python train.py --n_layer=14 --d_model=512 --n_head=8 --n_kv_head=8 --head_dim=64 --d_mlp=4096 --vocab_size=50257 --activation="tanh_gelu" --norm="layernorm" --norm_place="pre" --norm_eps=1e-06 --positions="learned" --qk_norm=false --attn_scale=0.125 --bias="none" --tie_embeddings=false --parallel_block=false --init="normal" --init_std_qkv=0.0176 --init_std_o=0.00333 --init_std_up=0.0176 --init_std_down=0.00118 --optimizer="muon_variant" --lr=0.00975 --lr_mult_qkv=0.4 --lr_mult_o=1.18 --beta1=0.95 --lr_head=0.0142 --grad_clip=1.0 --warmup_steps=200 --schedule="cos" --final_lr_fraction=0.0 --batch_tokens=262144 --seq_len=1024 --doc_mask=false --train_tokens=1617000000 --steps=6169 --dataset="wikipedia_en"
MLP neurons of a small language model. Each row is named by its layer, matrix (up: input weights) and neuron, and shows model dimensions 336-399. Each number is 50 + 12 x the weight over its row's rms, rounded and kept within 0 to 99.
After each neuron's rows, "fires after" lists the tokens most often just before its 100 highest values on Wikipedia text that the model never trained on. A number after a token or word is its count.

L8.up1390:42 51 48 63 36 56 61 70 56 35 63 48 71 37 64 49 42 51 35 45 48 43 66 61 66 46 61 65 45 55 45 59 42 23 43 53 32 60 45 40 62 42 52 50 56 51 41 53 50 68 52 61 52 41 46 61 44 52 53 47 56 45 47 43
fires after: "202" 24, "," 14, "200" 9, "195" 7, "state " 5, "Western " 5

L8.up1110:54 43 49 55 34 43 62 46 55 53 37 51 53 37 54 63 46 68 51 75 33 24 50 43 43 61 11 51 39 63 50 50 35 55 62 58 44 69 43 49 38 53 57 44 50 53 44 36 41 71 24 60 64 58 53 30 73 40 52 42 35 66 39 44
fires after: "| " 64, "; " 10

L8.up3906:36 66 31 60 46 38 50 53 58 40 66 47 52 41 58 71 36 46 53 47 41 70 44 51 58 32 65 32 43 49 41 50 50 40 45 77 41 36 46 24 43 62 49 42 60 49 62 40 43 64 70 56 56 47 46 46 47 55 82 35 58 72 62 57
fires after: "| " 38, ": " 10, "for " 9, "the " 7, ". " 6

L8.up2875:48 76 41 35 61 40 52 65 34 44 45 42 53 21 44 52 49 47 46 61 55 54 54 48 51 58 48 60 59 48 49 40 47 68 49 42 56 49 23 51 75 65 65 72 52 56 25 44 45 53 56 57 32 58 50 49 43 11 68 41 46 69 53 68
fires after: "| " 63, "; " 8, "Human " 4

L8.up1616:83 37 48 50 56 46 43 24 53 47 72 67 63 51 66 69 42 65 48 62 58 51 48 53 50 33 47 28 56 34 44 39 53 48 30 73 42 48 40 48 67 44 39 41 46 48 62 59 71 44 48 44 32 67 54 36 55 66 54 43 48 58 60 60
fires after: "| " 40, "1" 8, "; " 7, "0 " 6, "— " 5, "2" 5

L8.up2288:34 34 25 56 55 50 37 49 20 48 41 62 67 51 40 44 49 55 46 55 38 45 48 41 58 46 66 56 43 60 30 40 31 47 36 24 58 53 53 53 61 56 45 66 23 40 50 41 56 60 46 69 61 32 54 45 63 61 49 34 47 62 55 60
fires after: "a " 18, "in " 17, "-" 12, "A " 6

L8.up642:53 59 54 48 49 46 61 41 40 37 34 55 51 54 36 49 45 40 47 26 51 48 70 61 29 27 43 56 65 75 79 46 26 52 49 79 35 57 40 37 47 41 67 39 66 46 74 44 47 59 56 57 66 51 18 41 62 48 31 30 55 47 28 72
fires after: "| " 40, "s" 8, ", " 7, " " 5, "0 " 5

L8.up2086:37 63 63 51 43 38 61 58 38 38 72 65 27 45 47 46 44 53 37 42 34 54 47 45 64 54 40 55 47 64 65 33 34 74 32 62 30 49 43 68 53 67 57 36 41 54 76 69 53 66 49 47 47 55 52 44 65 42 37 63 46 52 20 65
fires after: "| " 41, "; " 8, ": " 4, "died " 4

L8.up1292:58 57 47 65 56 58 55 62 44 51 63 55 71 47 46 43 51 29 39 67 56 71 55 49 54 38 34 53 65 53 61 53 36 57 66 51 63 58 33 48 44 53 52 48 48 73 47 47 55 52 60 57 40 55 50 38 29 53 51 47 65 61 53 39
fires after: "| " 29, "; " 11, "/" 7, "7" 5, ";" 5

L8.up3391:27 58 57 33 47 44 46 36 47 56 40 34 59 73 69 36 45 49 61 54 25 52 46 41 63 48 54 50 50 40 73 32 36 56 52 35 31 61 54 50 66 54 50 75 31 42 66 40 79 56 56 48 37 58 64 45 38 43 61 30 36 64 69 61
fires after: "| " 29, "; " 10, "of " 8, "As " 7, "as " 5

L8.up1233:71 63 35 60 46 38 56 50 43 53 65 63 58 38 45 54 59 74 57 37 35 44 66 47 48 60 71 43 53 38 50 45 54 69 57 47 22 66 53 42 52 49 42 61 56 46 76 51 34 50 52 42 65 57 71 47 64 40 60 61 62 61 71 50
fires after: "on " 33, "On " 21, "| " 6

L8.up904:48 62 36 51 55 59 50 28 49 36 46 30 60 69 33 56 51 53 58 53 31 67 36 74 48 38 46 52 63 45 48 46 72 10 46 65 44 49 43 63 32 44 58 47 46 38 62 82 56 64 56 50 65 45 59 55 63 41 58 36 34 60 57 32
fires after: "| " 46, ", " 7, "August " 6, "– " 5

L8.up470:54 62 46 54 29 30 36 58 41 59 69 41 57 37 60 63 43 30 51 58 43 53 62 42 20 53 48 54 56 47 54 64 31 37 48 63 43 48 52 58 40 44 82 52 41 49 35 52 35 70 43 54 57 45 66 48 39 30 60 66 33 55 62 70
fires after: "| " 51, "; " 8, "0 " 7, "0" 5, "1" 4

L8.up177:72 40 34 40 64 46 53 57 53 32 45 48 50 41 55 36 43 57 78 60 43 46 28 44 71 53 51 43 40 41 41 57 35 43 49 50 59 72 51 39 56 39 34 50 42 63 82 40 53 46 67 52 46 74 54 18 61 51 66 57 57 48 51 49
fires after: "| " 41, ". " 30

L8.up3369:50 39 60 66 40 34 52 57 55 61 54 59 48 50 66 43 21 54 66 77 58 59 49 33 33 31 44 59 39 16 31 36 40 54 50 36 56 52 52 35 44 61 38 44 49 47 42 28 64 56 47 39 57 62 37 42 81 32 50 51 69 61 52 76
fires after: "| " 43, "; " 11, "5 " 5, "New " 5, "—; " 4, "7 " 4

L8.up4081:28 39 66 58 49 50 32 27 57 41 39 32 31 37 51 42 43 57 53 44 45 65 38 44 40 39 46 47 57 46 41 20 40 35 68 59 47 48 73 71 30 51 41 53 47 55 75 48 52 56 38 53 52 65 40 51 55 50 48 26 65 57 49 63
fires after: "| " 30, "— " 21, "; " 4

L8.up4062:42 58 37 51 58 63 36 77 51 47 60 55 32 34 53 62 49 55 50 28 55 59 60 42 58 70 55 43 52 48 38 37 27 68 48 42 52 59 35 40 86 56 60 35 62 48 55 46 43 43 48 73 43 52 73 33 74 30 50 54 27 63 71 61
fires after: "| " 53, "\n" 4

L8.up494:50 48 55 72 25 57 44 48 48 25 62 55 53 43 50 45 39 52 37 50 70 77 52 55 44 56 50 49 46 42 63 45 54 57 60 44 34 45 40 55 52 59 57 60 49 43 58 52 63 44 44 48 46 69 34 35 52 58 35 59 57 52 23 64
fires after: "." 33, "/" 20, "(+" 7, "(" 4, "e" 4

L8.up395:46 74 45 70 59 29 43 38 29 58 40 28 67 57 59 62 27 48 48 53 35 59 55 49 53 45 58 53 72 49 55 43 48 37 34 55 40 47 42 39 46 53 58 54 34 35 62 47 59 41 60 50 60 45 42 37 58 65 60 37 49 66 29 64
fires after: ":" 40, "," 18, "2" 10, "1" 6, "(" 4

L8.up66:33 61 54 71 73 55 42 31 59 57 60 49 39 42 37 55 51 51 53 54 45 58 42 43 29 27 47 44 60 58 57 48 45 60 52 42 39 72 25 60 52 83 53 59 29 34 55 41 70 38 47 52 54 48 27 59 47 41 23 27 34 57 74 65
fires after: "| " 58, "6" 8, "2" 7, "1" 7, " " 6

L8.up634:39 58 48 59 60 39 34 44 62 52 37 68 66 61 44 62 64 54 64 74 30 58 57 37 53 64 51 76 79 68 51 55 48 74 42 41 48 48 58 35 54 49 37 52 51 41 56 51 42 54 78 53 49 53 40 45 53 42 51 56 62 58 33 44
fires after: "| " 37, "a " 11, "an " 6, "the " 5

L8.up2359:37 48 50 52 62 42 35 26 63 52 50 41 74 61 46 58 43 51 49 39 39 44 58 34 65 29 50 31 61 51 40 52 38 74 54 59 48 50 73 39 42 46 42 65 44 41 50 36 58 55 58 56 36 52 52 56 57 71 72 46 29 53 42 81
fires after: "| " 34, "in " 15, "the " 8, "a " 6, " " 5, "were " 4

L8.up3073:46 55 65 19 33 41 51 52 30 51 68 45 49 76 61 42 50 35 50 61 28 42 36 36 51 66 23 47 51 59 65 42 55 68 75 70 87 42 33 37 48 49 41 55 63 64 49 28 67 73 43 17 38 51 36 42 51 37 52 51 61 46 72 34
fires after: "the " 50

L8.up1654:41 59 62 35 48 69 66 42 48 37 62 56 53 52 40 51 42 46 45 56 54 62 39 47 35 42 54 33 41 47 44 42 54 64 48 59 68 36 53 60 47 39 51 52 31 44 59 45 60 40 48 53 51 45 46 51 63 63 51 45 26 31 29 64
fires after: "| " 32, "; " 15, "0 " 8

L8.up1900:21 51 57 54 39 65 48 55 31 61 51 34 65 69 40 62 71 41 47 46 42 54 35 44 30 51 42 54 45 54 60 68 50 34 34 62 32 20 42 39 40 72 41 45 56 64 37 43 49 51 47 51 65 47 35 66 55 38 64 36 39 50 76 57
fires after: "| " 30, ", " 22, "in " 10, "the " 6, "until " 4, "; " 4

L8.up797:32 46 33 61 55 31 65 38 40 47 51 41 43 72 47 60 65 48 48 68 33 52 70 52 52 62 36 58 48 51 53 31 54 33 49 41 58 40 39 25 48 19 35 56 63 50 39 61 57 35 81 63 40 52 37 48 34 22 61 37 48 63 15 59
fires after: "| " 52, "a " 16

L8.up2599:48 71 44 47 47 53 60 45 66 28 67 54 45 39 84 34 59 45 42 66 42 38 49 59 54 52 38 49 56 52 62 56 63 54 35 49 51 56 38 49 62 51 49 50 50 43 58 58 44 62 66 31 48 47 60 32 62 45 59 49 40 47 48 74
fires after: "| " 55, "were " 4, "; " 4

L8.up3787:37 48 57 61 36 56 51 49 64 59 41 58 37 54 43 36 69 50 55 40 43 36 37 41 33 57 40 66 38 73 52 40 47 38 72 26 56 57 51 63 40 30 32 47 34 55 55 29 50 39 55 75 57 67 54 48 76 69 45 19 27 65 42 67
fires after: "a " 34, "A " 7, "-" 6, "an " 6

L8.up2210:43 54 33 51 24 54 51 33 46 36 32 43 52 38 36 45 47 69 49 51 46 46 40 53 38 47 34 53 29 39 47 54 31 45 57 51 43 51 52 52 75 50 43 36 40 53 39 45 66 36 59 41 64 51 63 43 50 44 43 62 52 35 30 54
fires after: "| " 46, "." 10, ", " 5, "//" 4

L8.up478:43 40 71 45 64 54 55 36 38 45 40 32 51 54 55 40 52 32 48 48 62 59 72 49 48 62 54 58 31 73 44 57 53 35 25 42 43 71 42 45 52 35 59 32 61 42 47 44 40 56 62 63 50 56 31 63 57 49 43 57 49 53 67 57
fires after: "." 36, "1" 7, ":" 6, "; " 5, "-" 4

L8.up1911:37 39 22 49 50 43 29 54 50 31 63 46 36 36 32 47 55 53 59 36 50 57 61 42 32 72 49 44 50 61 50 56 17 57 43 35 25 33 39 58 53 46 47 48 43 39 28 47 64 30 78 76 38 45 63 42 60 40 55 55 50 43 41 47
fires after: "| " 45, "\n" 12, "\n\n" 6, "1" 5

L8.up3024:35 39 76 51 57 49 54 55 53 66 41 42 65 52 47 64 71 58 31 61 40 38 52 47 47 36 39 43 65 50 71 62 72 47 52 61 49 30 49 57 52 51 46 47 65 41 54 39 39 63 46 33 48 65 56 38 79 28 62 49 57 65 35 46
fires after: "the " 56, "of " 4

L8.up1459:51 56 42 15 83 54 57 45 45 70 65 59 55 64 36 48 47 44 48 51 22 62 70 39 61 36 50 42 57 53 56 61 47 74 51 52 71 57 52 50 37 44 57 47 45 55 89 45 58 40 44 58 52 39 43 51 44 57 43 33 56 52 50 59
fires after: "| " 46, "0 " 12

L8.up2480:42 49 54 66 65 61 59 54 69 34 59 48 50 44 51 44 50 53 46 26 55 36 56 45 32 52 55 45 44 40 37 56 54 82 60 62 50 69 32 37 65 27 36 36 45 48 66 35 50 59 50 38 50 29 48 83 49 68 56 32 67 62 62 70
fires after: ", " 18, ". " 16, "| " 16, "\n\n" 13, "in " 7, "(" 4

L8.up750:47 44 52 44 44 57 56 50 59 42 59 59 32 16 44 60 41 56 60 32 42 47 37 53 60 58 67 59 56 33 57 51 54 65 55 52 44 53 38 39 51 46 49 39 46 53 55 68 58 42 35 48 73 37 65 46 35 45 73 56 53 67 46 53
fires after: "| " 47, "\n  " 19, "Sep " 6, ". " 4

L8.up1718:32 52 38 53 42 44 55 43 57 49 31 43 49 48 48 51 34 63 44 54 41 43 54 49 36 55 58 57 56 28 52 58 57 54 46 61 56 59 39 53 34 35 55 42 13 58 42 59 51 68 58 53 56 68 32 41 59 47 49 57 57 63 72 66
fires after: "| " 37, "\n\n" 15, "for " 9, "– " 8, ", " 6

L8.up1496:71 79 43 40 50 37 36 50 49 32 36 52 67 58 71 45 21 44 44 41 66 50 38 49 58 31 39 39 57 56 35 51 51 51 54 51 49 83 54 16 55 68 62 49 49 49 29 45 59 38 27 56 36 46 46 63 35 23 73 40 33 55 51 48
fires after: "the " 40, "," 11, "| " 10, "(" 7

L8.up3056:45 64 37 58 54 55 47 76 22 64 63 43 67 68 64 40 30 44 56 65 30 35 52 53 33 57 52 34 64 64 48 43 57 56 58 45 48 45 59 64 43 54 44 74 63 45 38 23 39 42 51 51 45 47 31 54 49 68 61 36 65 72 52 47
fires after: "the " 26, "under " 8, "his " 7, "The " 5, "–" 5, "-" 5

L8.up521:40 51 29 50 51 52 57 42 40 64 51 57 67 46 56 55 41 51 41 47 58 62 52 53 51 66 48 70 55 40 52 51 50 55 48 43 46 50 42 36 26 53 50 47 50 45 48 41 72 44 66 51 39 44 63 31 51 48 55 49 52 67 40 67
fires after: "the " 34, "The " 14, "- " 8

L8.up3033:44 50 28 39 60 65 76 55 52 27 54 35 39 43 24 54 38 59 50 52 50 59 61 59 15 46 51 42 38 47 54 52 72 40 47 54 46 57 35 47 51 54 45 71 67 04 51 57 57 38 60 57 52 65 83 56 65 56 60 27 47 52 41 42
fires after: "| " 67

L8.up1873:40 45 65 45 56 63 59 57 39 38 52 60 36 44 67 52 47 47 57 71 45 52 51 56 41 43 53 43 47 44 46 35 55 56 52 58 53 70 47 59 49 46 44 44 50 42 43 74 47 54 35 60 41 51 55 39 57 59 40 44 38 75 62 52
fires after: "| " 29, "0 " 9, "; " 8, "13" 6, "is " 6, ", " 5

L8.up1688:64 35 32 28 37 60 69 43 62 30 59 53 54 38 47 48 48 58 45 71 77 81 51 64 40 62 41 39 53 37 61 47 61 58 56 53 55 38 38 65 69 53 47 68 48 54 41 57 65 60 40 48 38 43 44 58 63 42 57 62 42 42 53 55
fires after: "| " 32, "; " 16, "." 6, "/" 5, "-" 4

L8.up723:64 36 39 46 64 26 44 29 45 61 59 56 52 57 64 32 39 40 41 66 83 37 53 52 36 45 60 48 59 73 50 50 32 38 45 42 34 65 49 46 46 37 67 60 39 57 58 35 53 58 43 49 46 61 42 46 68 40 54 64 68 73 66 51
fires after: ":" 28, "." 27, "\n" 5

L8.up2782:55 44 28 33 72 47 46 54 67 65 42 40 20 40 55 54 71 50 52 52 75 60 64 33 36 54 34 67 36 45 63 87 35 40 44 57 48 70 61 36 63 51 48 40 62 41 56 60 47 49 60 63 41 63 55 66 39 33 88 46 58 55 39 65
fires after: "| " 28, "is " 10, "; " 8, "'" 6

L8.up4039:36 45 50 50 49 51 43 51 54 39 66 39 49 73 38 48 61 46 35 28 46 64 59 52 48 45 62 56 55 44 65 62 46 50 57 33 54 48 42 34 47 65 47 71 41 49 54 54 63 47 39 46 63 33 36 54 51 40 46 31 36 42 55 66
fires after: "| " 64, "0 " 13, "2" 5, "." 4

L8.up506:33 67 60 54 40 49 45 34 52 51 31 55 56 48 49 65 59 42 48 45 49 49 59 54 38 48 36 58 48 60 59 48 67 53 52 45 29 59 41 56 55 40 44 52 31 60 51 72 57 56 45 61 68 56 52 50 71 45 66 37 39 64 48 40
fires after: "a " 30, "an " 16, "-" 7

L8.up943:58 43 57 62 41 42 44 61 51 38 32 47 56 45 40 59 60 55 50 60 48 45 59 57 53 72 21 56 70 65 45 41 50 55 66 74 58 47 47 35 43 49 50 37 58 70 29 42 73 43 54 33 40 47 46 53 70 60 51 43 54 58 71 60
fires after: "the " 25, "and " 12, "(" 10, "\n\n" 7, ", " 6

L8.up482:44 57 24 33 53 44 53 40 35 46 50 60 42 50 56 52 53 50 52 60 59 53 43 72 34 50 47 52 51 46 65 43 62 63 35 34 41 41 42 55 48 60 32 50 45 40 70 53 73 35 67 47 58 38 41 52 37 43 62 41 37 55 55 67
fires after: "| " 41, "11" 5, "; " 4

L8.up3447:64 51 44 40 39 54 64 42 51 46 60 52 57 24 58 62 51 63 49 50 66 50 55 60 60 49 47 64 59 38 48 47 39 39 55 59 40 69 68 41 40 55 33 50 65 59 61 75 79 66 30 45 51 65 51 69 50 18 39 57 45 62 58 62
fires after: "| " 43, "the " 17, "at " 4

L8.up3954:59 49 49 66 64 48 61 45 80 61 53 46 52 55 58 52 46 55 32 56 41 56 73 56 66 84 49 50 53 53 63 29 57 43 62 33 62 63 43 61 47 49 54 54 51 58 51 42 43 48 38 53 52 48 58 38 61 63 54 56 47 44 61 70
fires after: "\n\n" 25, "\n" 18, "- " 14

L8.up3897:53 59 31 74 27 52 46 37 32 54 30 57 49 71 54 51 39 61 46 54 40 41 63 53 47 64 37 76 45 53 38 36 65 36 64 60 57 65 40 54 39 70 57 56 56 33 52 37 48 67 68 48 55 36 42 18 54 80 70 50 75 44 35 64
fires after: "| " 34, "born " 9, "(" 9, "on " 9, "and " 6, "as " 4

L8.up1817:47 49 34 53 47 59 49 48 51 62 32 48 47 50 51 50 61 52 55 56 58 73 42 29 42 57 57 54 71 63 40 63 47 40 77 57 50 51 59 30 49 37 59 57 54 45 51 60 52 63 56 40 70 52 72 43 52 48 57 57 42 39 59 63
fires after: "| " 43, "1" 10, "-" 4, "; " 4

L8.up3070:37 42 56 68 54 70 49 36 50 55 46 43 59 45 52 35 41 50 32 57 60 46 29 31 63 62 39 46 48 40 38 44 53 65 54 44 56 53 44 46 42 49 63 28 34 44 50 40 46 41 46 28 46 39 39 68 34 64 42 40 43 48 53 63
fires after: ", " 24, ". " 17, "\n\n" 13, "Fig" 13

L8.up3107:26 48 31 29 62 67 45 56 60 70 46 48 72 51 34 69 43 45 42 52 58 71 62 32 47 52 40 30 48 53 62 34 40 73 67 52 53 49 38 43 64 23 52 76 44 42 87 43 71 47 46 65 62 51 58 58 53 63 48 33 45 50 55 58
fires after: "| " 35, " " 20, "|" 5, "0 " 5

L8.up2878:41 41 49 35 25 39 62 45 51 73 62 51 57 38 61 71 51 52 50 68 53 43 82 40 52 55 39 65 44 26 49 46 60 58 61 65 43 59 49 54 67 16 64 44 52 44 77 63 40 57 70 47 73 60 53 54 37 39 70 48 45 32 54 38
fires after: "| " 50, "." 13, "0 " 7, "; " 5

L8.up1288:19 50 35 45 57 45 39 54 41 42 47 60 39 50 54 35 33 41 55 51 52 43 40 49 40 42 62 53 55 65 55 53 61 62 36 62 45 46 48 30 53 57 67 40 70 38 56 51 62 63 46 46 38 39 45 63 55 43 55 38 56 75 36 55
fires after: "| " 38, "medal " 7, "0 " 6

L8.up792:59 53 45 52 40 37 50 49 42 47 77 60 23 45 24 52 64 63 73 43 55 56 56 48 43 49 48 38 49 58 51 50 49 49 43 35 28 40 41 32 38 53 46 42 44 35 57 59 50 36 57 57 54 56 55 60 61 47 71 61 53 58 65 51
fires after: "==" 28, "===" 9, "\n\n" 9, "| " 8, "and " 4, "== " 4

L8.up3498:50 40 41 49 75 62 57 52 61 32 63 59 38 62 47 46 68 48 47 50 65 49 65 38 23 67 54 47 53 40 49 61 48 40 46 61 52 64 38 56 48 49 43 50 54 36 41 51 61 65 70 46 58 46 43 51 68 55 37 27 25 53 42 57
fires after: "| " 64, "0 " 6, "; " 4

L8.up2639:57 42 22 47 44 49 63 47 47 38 65 68 53 55 58 67 50 64 42 46 67 69 40 87 32 48 39 64 28 28 53 58 57 48 58 31 35 43 47 55 54 42 38 76 58 32 53 50 53 24 59 70 28 58 47 41 43 39 54 52 40 56 55 60
fires after: "| " 46, "(" 7, "s" 6, "1" 6

L8.up171:46 75 51 46 45 58 54 61 38 44 47 49 47 55 27 32 41 52 38 64 52 58 58 44 58 44 59 40 43 55 49 69 51 47 77 68 52 57 61 39 49 35 50 37 35 77 43 62 42 60 51 57 46 54 47 66 37 68 48 55 48 49 52 57
fires after: "." 25, ", " 15, "200" 10, "0" 7, "– " 6, "," 5

L8.up290:44 60 37 74 33 71 47 25 35 43 41 72 29 59 43 40 51 46 63 49 73 46 51 53 47 46 47 40 59 45 54 64 51 40 59 60 52 69 61 57 46 65 71 68 54 42 44 51 41 45 49 48 56 37 63 33 27 44 47 39 59 40 54 45
fires after: ", " 32, "(" 15, "a " 7, "| " 5, ": " 4

L8.up1144:42 48 34 48 46 66 66 72 46 55 61 39 33 34 48 45 44 52 54 62 55 66 50 58 47 49 37 19 36 37 51 39 46 61 36 62 64 56 58 46 67 32 43 29 48 54 70 54 45 39 49 44 41 65 64 66 67 39 59 65 58 35 49 47
fires after: "| " 41, ", " 16, "; " 10

L8.up1139:44 26 49 57 47 44 27 48 48 37 41 64 54 47 40 51 53 27 28 55 63 55 42 61 50 43 42 54 52 35 67 43 38 47 64 52 42 66 43 58 44 55 50 45 49 32 52 23 43 48 24 48 52 76 46 16 62 51 43 24 34 55 56 74
fires after: "| " 47, "/ " 6, "(" 5, "Gw" 4

L8.up3146:53 38 27 33 32 53 54 52 45 34 24 44 29 58 56 43 49 40 46 63 76 56 35 65 36 51 37 59 53 40 34 65 39 53 49 31 57 63 39 38 32 43 63 36 48 49 59 44 59 60 57 49 53 64 45 61 51 58 23 50 59 40 58 68
fires after: "| " 50, ". " 7, "201" 6, "; " 6, "\n  " 5, "200" 5

L8.up1183:48 53 29 50 40 27 37 32 45 37 33 35 60 72 56 40 63 53 50 37 47 35 55 46 60 65 60 67 53 53 47 42 41 46 34 56 40 36 57 59 57 54 54 57 53 48 59 59 53 47 52 37 57 53 50 50 36 36 43 42 54 63 45 50
fires after: "1" 27, "a " 12, "2" 11, "." 7, "| " 4

L8.up9:89 48 47 34 56 36 55 49 49 36 62 48 59 62 57 61 34 60 45 51 65 54 54 61 54 48 58 50 31 51 13 62 41 61 54 51 45 47 39 41 40 82 56 37 53 52 30 62 52 55 61 50 21 59 62 45 52 42 66 64 51 42 54 36
fires after: "| " 38, "(" 8, "; " 6, "v" 5

L8.up2291:52 39 42 48 38 43 50 53 46 54 58 57 41 49 31 59 57 49 43 61 48 38 48 52 38 55 53 37 66 36 29 63 37 40 52 44 58 65 37 40 63 37 32 26 62 40 49 59 55 46 34 53 44 47 58 38 61 33 52 62 51 55 52 30
fires after: "| " 39, "- " 6, "(" 5, "r" 5

L8.up1335:39 53 38 55 24 48 63 55 36 49 53 48 42 78 43 41 56 42 40 48 52 67 42 32 39 45 24 51 58 38 76 43 31 38 55 69 54 60 36 39 61 46 74 48 57 68 49 40 46 49 41 60 50 44 42 38 42 49 35 58 50 60 34 66
fires after: "." 22, "(" 19, "age " 4, "^{" 4, "(#" 4, "0" 4

L8.up3099:33 61 55 56 56 68 47 28 28 37 59 37 53 36 64 44 58 59 51 40 58 74 47 68 58 47 51 40 51 66 27 40 58 43 56 54 42 37 37 54 48 68 40 59 51 55 47 67 64 27 44 62 50 36 64 44 42 68 30 50 54 41 34 57
fires after: "\n\n" 22, ", " 15, "| " 10, ". " 9, "The " 5, "the " 4

L8.up2665:38 71 66 53 48 19 32 57 40 51 42 52 59 51 53 67 45 72 73 63 43 58 54 41 34 58 38 44 56 59 48 33 56 47 45 51 45 57 31 41 58 62 44 57 53 71 60 47 40 47 40 40 60 28 59 66 67 56 24 44 59 55 60 56
fires after: "was " 17, "is " 14, "be " 8, "were " 7, "and " 6, "been " 5

L8.up70:65 42 57 64 50 53 63 48 38 52 44 40 37 48 42 40 40 31 57 66 50 53 50 41 60 52 69 41 58 34 49 59 65 69 38 66 59 30 27 45 33 41 40 46 36 37 65 49 43 65 47 62 57 56 48 50 48 43 60 55 54 60 56 58
fires after: "Good" 56, "," 6, "to " 4

L8.up377:46 43 41 54 70 39 61 63 52 50 37 73 43 48 44 56 58 79 47 62 41 69 35 44 70 67 59 54 61 65 45 55 41 45 47 45 55 62 31 35 61 47 47 41 36 51 35 41 65 49 57 52 59 78 54 52 46 19 58 67 44 46 46 53
fires after: "| " 53, "; " 20

L8.up3025:35 49 43 44 35 27 42 38 47 67 56 66 43 74 73 62 58 63 58 62 61 71 49 70 43 64 53 61 52 56 43 47 52 46 55 61 42 43 63 67 46 41 63 37 34 48 47 37 50 56 54 44 54 45 40 44 48 66 61 64 48 67 67 60
fires after: "| " 35, ", " 12, "; " 6, "the " 6, "0 " 5, "—; " 4

L8.up1631:56 34 50 54 52 63 52 39 54 52 26 39 74 71 41 36 33 53 31 60 43 34 71 67 66 46 42 33 49 40 49 48 36 52 42 55 75 30 42 47 60 42 29 39 67 48 37 38 64 43 58 39 39 50 51 56 52 44 53 55 58 58 45 65
fires after: "and " 28, ", " 21, "the " 13, "| " 7, "; " 5, ". " 4

L8.up2818:66 36 37 59 58 69 40 44 51 53 61 49 31 70 61 52 57 59 54 40 52 72 56 28 46 49 41 66 44 51 66 52 52 48 56 49 37 69 56 53 29 33 67 35 64 54 50 47 45 59 56 58 61 49 59 32 51 49 66 54 52 54 28 38
fires after: "| " 34, "==" 8, "(" 5, "— " 5, "===" 4

L8.up1882:45 41 41 55 58 46 62 29 79 61 49 77 48 43 51 34 40 49 55 61 45 42 60 40 64 61 48 46 43 58 50 44 52 50 52 67 35 63 54 50 60 61 66 50 15 48 62 50 34 57 53 36 49 46 45 60 78 70 61 51 50 69 40 57
fires after: "\n" 52

L8.up611:41 58 43 51 40 54 39 58 52 43 58 67 57 31 47 74 49 39 25 49 73 70 68 62 45 40 34 39 59 57 43 58 49 54 56 54 34 73 12 31 60 53 51 35 58 58 62 53 43 57 50 60 50 52 59 33 63 52 58 70 52 84 45 67
fires after: "| " 37, ", " 22, "(" 12, "; " 5

L8.up2546:52 67 52 65 39 57 55 45 26 56 39 48 53 44 82 27 51 54 53 37 44 75 35 44 45 62 50 52 55 45 42 32 35 37 51 31 53 52 42 50 45 68 58 61 52 39 79 54 47 53 34 35 55 53 50 60 61 41 46 34 47 63 67 52
fires after: "and " 18, ", " 15, "was " 12, "is " 9, "were " 5, "the " 4

L8.up1680:48 64 43 82 34 58 93 50 38 36 42 32 47 57 41 39 44 53 47 33 60 49 49 36 49 46 47 61 39 52 56 51 49 41 68 58 39 59 39 49 58 46 68 47 66 27 51 56 57 60 38 59 52 30 59 74 65 43 54 49 40 64 39 66
fires after: "| " 27, "/ " 16, "(" 6, "was " 4, "played " 4

L8.up3308:26 40 39 42 58 49 41 41 27 37 55 56 50 39 48 51 57 54 52 23 45 45 56 57 26 41 23 35 48 67 63 63 31 37 48 38 61 28 47 55 47 54 52 44 56 23 23 46 60 37 60 58 49 55 64 53 59 49 39 30 49 47 39 64
fires after: "| " 50, ", " 6